MLP neurons of a small language model. Each row is named by its layer, matrix (down: output weights) and neuron, and shows model dimensions 256-383. Each number is 500 + 40 x the weight over its row's rms, rounded and kept within 0 to 999. Numbers have three digits each.
A block is one neuron, or neurons of one layer that tend to fire together. After each block is what it responds to, as a language model described it from the Wikipedia text at the highest values.

L2.down370:539456493490513471499455502471483440482537482486499529539461483513542509434552417487560567514435552523478463511539497463535464437503494531477522515437558477517597534537460550495546427481491509569505530514501513513514583472589588483444518519446476603495456526486579515505520499522433506501490501556465446463554475520540547437517497535483521514475438559456467466535442555501476485447494
L2.down862:513476561475559516545491541531492527471467554529476526514515498485485465480496445500444571538480502499539538370498500522556519453520503524522570489549477443561502519526544539476549407520517434498544511550499453461492496542507458555558486517453356562415498522495482518481508455465534484477601520573545507552484479467484508463510473492491495476578485428497486448527475491509567502514446
L2.down989:424505505560525502526497503513407469505488474537492449412498501492522582513469466438479447531495542534510467509457511494422494471519553520430439525535538473453443505558499514475519479528447510459527487473425511500492473460502574514584537482401445523558478496523476561585532511549572497479512491529515447463497454560505485525507464454480559456501525550528485474501539545509554439595480
L2.down1489:604409438499521433489502528480474488537539560525539516512451502495550496448596479543449463546501490528542459528432458492552447476465537551550518522522468491511515464539498515478455576515543542491441500509492492537472477493507546485507550560520477465369555522501553531491510536497493551517513587516465515442479475429490522538494475519498533504447445476509481491485487529543446481543537
The article "an" and word-starting pieces like An- (Anna, Annapurna, analysis, answer, angles), often after "(" or a quote; also single letters (t, f, m).

L6.down1103:530430485506527463499486428540441501493574420510523461433435462464507526478465460499510447479488478602490549435503533495538468431500507474523459516570539499534481519509460502496497504506489510516537458520467549511447493514466498557492586456455476516526538516455462553511470401505463504522517392475547454458465493471481459560509577425482563491583442548481525519540490453538506422444531
L6.down1405:526482506427478469495479456555439520453442479522506457546522532461520582412475561442534487508515435523524485497534552560499571483532535529573498462418531419522521501511450439473469492466509528537487493453441468443494491498434495484542530487443463492500529514478593488509447438455511481509454548555588468503498453428452470500484501468444429481488544554618521463495525480394447490482528
The token " an" as an article after verbs or prepositions (as an, in an, is an), or starting words like ankle; also some mid-word fragments.

L8.down543:498444543515501437489514487522496507463508414420506449410500463598494497488525446542510482479470528487444540499548471537380542472565489531533500463500533572524562479543566480525433513485526512521497518525515570546564538514512497510528471478426505535439485540473455489479512526512470546516477534461462498513510536464507476449502461514385442541446517458505557460541495478480475541461457
L8.down658:449499489492624496540490411520529505506520500509514459506485475475431415520500571503420471526514564501453512513481481466489537469453500509472579523552455491548517517536450424477498472481484503463571522509523467533511476489500456518520551460484541528430511473409504466501544441529405359447542576475454491496460515451509492514523502574441509437465525454517500539534555491502485498429500
L8.down775:509489514519501464469444538496490475427526500526479517466528513466547504571509487404483568519490479464455522440523473416462506526456528444581529565520527549463580497499459508561561506475526446463481466512518445508525540526500492455604540452530587545500438545544513588474445482432564501485550533443522476518442489579406439472510484453420520478446524453461531507422512470551428547532526
L8.down786:519491478569455541496524504493499572461496457483472503559514502502518485521397449450525480475564376439478509517436408550482474524486442441496506453527453550536485547534452524437524507516512520483449509473473495507470597495515410578525481507482522470481535515582421500460469527468434543483519511476478450588474527488491526560548493526474564540501433522471478496573480479522522510552496
L8.down995:578539504546461581486524482544480486534492460486496531502523586453512484471436483512549516508547531498503416564544471422483406463538503516482418517514472486541530512550443610521497500462501510452529588529474542593528502465554488493494452497476508515504460493509498482532474503541626538440489513557533525561518475473532473469474564455519505503497562522515438531442503459437511553526493
L8.down1350:513459448442508545565589543515469491495516476531587455508483502515464479562507472535485514503505470489493543441446490476491523503530452512576480394547489434440468456565464534480487506509499405511492523514499532572533512516510538573530503554556473463473593479527518454510477504505430493482497494540465429493580535515481540510435561486480452449528520534500504511477521562544500491482451
L8.down1464:508508506560471515526450478503465493495507439442533518425511487470523471513558580474451509486546478503521460589486437527496482506524533496509480449510433507485436450543513467567399522547484589493465494485530504556455480532461466521526458509583418445441512525538511534498479499447455499617502528484564487511537481524490526550457453538447555457478515519464501500510545523526501563443510
L8.down1500:511509500489373526458497560483479483510531501540487448518509524513481477508444511498455485552540546589516557485515494544573535479540476455541429584514467507507534526525502573465502545483573485474489517541551549526479487497525517536464442582464527502545536440528531445490580483518524509504490458482490469512564542489523471592462478472458522420494487500504502501414480547488485509416519
A lone capital S split off as the first piece of a longer capitalized word or name, like S|agar, S|nakes, S|iege, S|ikhism; also -P in Jean-Paul.

L8.down77:454503500496481464468522626478479510607543533491523433465533486514524504555496554585559504444513493462490476434449531497506494447561471431462458574517539473557502461525536491462480479542548481504484475482535554585450484417515483500409492507549447498445504443529513469501497467475466450556560516465511546516443469581479545532468492453404537506453440506509508541449513485428478524493449
L8.down189:523497478542542517487481450514471395461452499501581531485561557512447490444429473435511575446525509521523525501420495501523462441439497542525539555461501489488507507534472507471509478461545496456495478479455498531513534525503490479500510521582536486517495496538541549525551495482483466581481572513447530523463453480469504476534514413505440511455572432531609539537531462474542512524537
L8.down247:504470504485504503450467582501496517458527516437521566487531431453491450545545506593516453520512439522475448484535469596529442512558471470519503462537445444552516489490494479480492480491480544498464522482508490556529515491512484486546541479559486526571521496509452483495558448488498518453544526471400449436465476492534575536483488476467536461502465552475465473481462439466419568553487
L8.down444:445475475439437463443523432461529575506438506430471465527531490433490518498466497445474499458534469546503531512439475486593466496523529483505474501531513410448452531489568508538507480510439420431486474430474453497417444540519502515442509534540479499525542491590499517484460521485430486521489483481509525498544416574499509492472476503472545556565502554573490485482515463548452536494528
L8.down547:515519542526513481512480463515469517509406449524445480505422461461584544491500567521485517478497455450466571520489515428468406531494568587558531547499533533578433468473520542529477499550482514463510492512491504545504517472446504574466561444475479421503473449503506528445461396555493485536535534564543551472564523526535454536523473434487506484433543534503563452455570536525474448532549
L8.down1136:502472465520489526484485416506489521504481502455558529401484528521462501503520510486447623444475529549498478492535489464458524562440450459523418468567558493461439452493521468425455456568495503510541468506524544484456540520523545498455479447450492451496477437496548510548527418446566502545507549537433568475484526576494463611542517493474480461505518572515540559398477527520548549513509
L8.down1250:475506491556551534506541506452463551535506481526503522515448430474496512467498464440432541525479459429520544474455535411480617445495487532508547540520466499479515474532462491454449497514575546483462507455431460433488490504474528422458529538493477510505435437490541531521561519522547408502476529432513563467537493480503462552512523452489483484516500510454482527529529545536523499529511
L8.down1335:535455556525495533493532556457438470456412478469468520476490506531479460559481500579484544473524461493543463523451501524523534507507524505509490521469384512499477530517581474499515460453495457467481494507470457482484510561482471496482471494474519488449427477502520481530462412481560462519511524462592441513514513548536476546556486552466466576537506448564542464491529493478475473490508
Determiners, possessives, ordinals and score digits that begin a phrase naming a game, round or occasion, mostly in sports biographies, e.g. his first, 2–2 draw, second round.

L6.down284:392542540463469523567529440499505530523499463460478481513528504502561463437495491508480472453505511514480500548452465475459516503437536458507499469578514546518463481439555489539467465439473484461522458524445488533516566490476506515504424466471467528518475510473494497558545503561422470450552547458425525493555529427494520463530463456478524505514458510447575439534482480544481509438519
L6.down715:495492486521527585540556479574506491436513539459496403504547500440508536495417551584507535470558477490511492466488446499486485535493517438534472479565528507451516558503513467484410436420542500489451482493470499530502600486524510465513467496472520522500458532493518521483423540474496497542526569545469571502566507537497444409486583487459572447454460421503484522505514527492497483492543
A single capital letter or short piece that starts a word split into subwords, mostly " S", as in S(apyn), S(oldiers), K(elly), in names and tables.

L8.down252:501469458497539443502545527565533576489431525495515449468499511530488521481517527498517493539472467503588480547482506475592514492541548505509524446491583520503437519430512475420407548500535498488495513523504503444498456477495497488571455478474480465507484525421538471447516419511493490455489432476542448448517517484527555530483430531484511519503525499427505398490523491473499465470408
L8.down401:546445492537494469512512490502469471534529483520544450556550367460438565518478536537537561470476493517487490584469513496520427465444515455469439498491521510404448497462432549517525505448562447526486531566456473483467504486538537541503539520449433479565460525517507474446507511479468557531502495574540525543535531556461476560518506475563515524517541482480548554503422482463454367456512
L8.down479:458447462520598468413487540406504455527441493531520481483509466538446525503536526472540539489459535473463433526496481481445438499540492509546486575523535450587472548472503457510503500532525509523466559471477495471539489542517445494539520554570467541553575519554490478477524475482460573414567510485493483598475518490497542535468446590495475496507458511518445478433462527551503514450477
L8.down575:570417535516533581576453429524518468528560484538566497580495503528497480538524443502567467519529393493503480440527499438612498507502522492513496473500466467463514563486494486448481501500515539514511553496479514463435521509494485533525527472482462507438556510490499580523443556565453475415465514548489485438510484470470513497407478468502498470481539468531493523522500439525509522429497
L8.down866:524544473533477460487523393486481472498521496494539404513473544454547496412547422609497536458480493476494546477475534475549512441453580482407452502515524513540442505515541500528484492577535485556473496481541484488510531501489535453525532466481551539512487527526456490522570530526421574496497501572569478456484522421528456478504557453511515431509404522521539498502477521523577546559486
L8.down871:492504501451510506528504515516514468477505562570465541479449472514481580505469475477484512498390530473487537494488470475492503503500488537528497509523546473434518481475400469504484459529571486508492499462541525463516473477503509487557525525503426468492499518484479490417494461543521548452498568514480457573461543442483512550524540532543621435533457548521472460503519491449480578515509
L8.down1072:493524529488515527475570487506463502460572408535478502530473481504480481507457497498487528473521461497544437525455505442509561496473510547545501482533524432539577486492510518534493447552552494488486467506494513438517523474570465527526495472496437512494461505472486483495494452527566514563433525538573446517483454456542537517504503422500518504508459509491566468502466531416543543477537
L8.down1331:458506542509445516470493571595493437401518524480480464495519410476472508532468473529472479462516457527518475484522533546539474493512534516527488464444500464505553554491429531503416497541467502485445499529496477484526460405525474473481507532486427548519478513456465442567618459517533555494508588556503441500468529469492560528498462442539500486542535505474473435509510490479528499557499
The token " an", either as the indefinite article (is an English, won an auction) or a word-start piece (an|gular, an|alogues), plus occasional to/based.

L2.down333:520487513513488454521418523438442471525439534557520490494506537422507407469511493500531579453475530542535490473482481478517548478478544529444528498434586408483466496533469509590479512460527443484502545491466459487439479489479536502539503495485491445443430519537510476480531441423483501468429520514465470508512511449460556494485502703508492376496489476502507474501522450461535533517412
L2.down583:502477508542573460534446529500447513532443463499511414527509528496532490547524452530522579445457497539574507483516452530470468527503546466437495458454562476491480521577404532519576530496453449521540498494559520520433438473511522472437473437473500503551474558547534497476532516430463494493454454488481544510434539519466486524492509404551512426490548495517501462531573527481513524543547
L2.down593:529494511464535406430479510534491484478506547538468507521517489490435459452528462509512526506488492491564458428464522556533448518503515470505522400487562526501497459486471484501486527423455427461461476419454538450512441565489574436451543512512437503465530461483487503543460541433483553540467444615519442515568511497520550482486476471525507544518512476474451478577525481495477542516495
L2.down1530:507480543448485495503432498454428463436554458584466575563511521517535501469544452513507513500486464506537492468482471459567531440508466550453484451521523455515438525534484493488517478484472488521505502522540477516468428557539563501468510488393379492469450520489525560392539467491512568536545500525503485497485467443531494527449480692486523492506463532498488538453496542533542499525502
Possessive markers before a noun, such as 's, its, his, their, her, strongest for His/Her opening a paragraph; also er pieces inside words (Herzog, Sherman).

L2.down328:500482507521485497476475547480450450423477452471516543491492568484509498467547519508526466495537486547417556476532551492554469473572513533505513424507463491549487467508453496452568520470519436468496444490401511480502464433503479588505507548403471491499543499477569520488449505511511527480522494525474451533467512528497451488481546586482572474503516446520469479476473493478504512553451
L2.down1024:434485502506553447510558458497467534481543440552526516524488547523553501552535479540477481463501493526496611359476520517472481444563535481494482437496455575514505443486451537521497464564544459473440528503480504464474506487516537557516491535535521476498508614422485526498469456500501486476506552503490480557502506548471492503513467517499508483560505471479559535472519544516485471484444
L2.down1154:469488530531515441502513586532488491516500406516463495549557542485535464480517586440464505450515445532562484492526545594543526454542521497557513461474547547521505600479519539480468603434539480477499512539462509605501493461480495526475471506494514547437497490580507395549520420505569506495531498506473502539496499497455567509535534511493536522483467495570556449551477533479535551559483
L2.down1450:481500483485454521485433517539486483514514483532517517460467511510532414502459571487551559450476488515474475475482499507483552472572502467502567508461522474494537610548518460407525510517541521514521543455527574455504565467492456515537480517481587515478526475529523517505505484557486568515551579574444486596500503539504534550447544464425505517530433509478486523537469496533465521479509
Fires on s or S split off as the first piece of a longer word, often after a quote, bracket, heading, or un-, such as un-s-uccessful, "s-ignificantly", (S-umgait).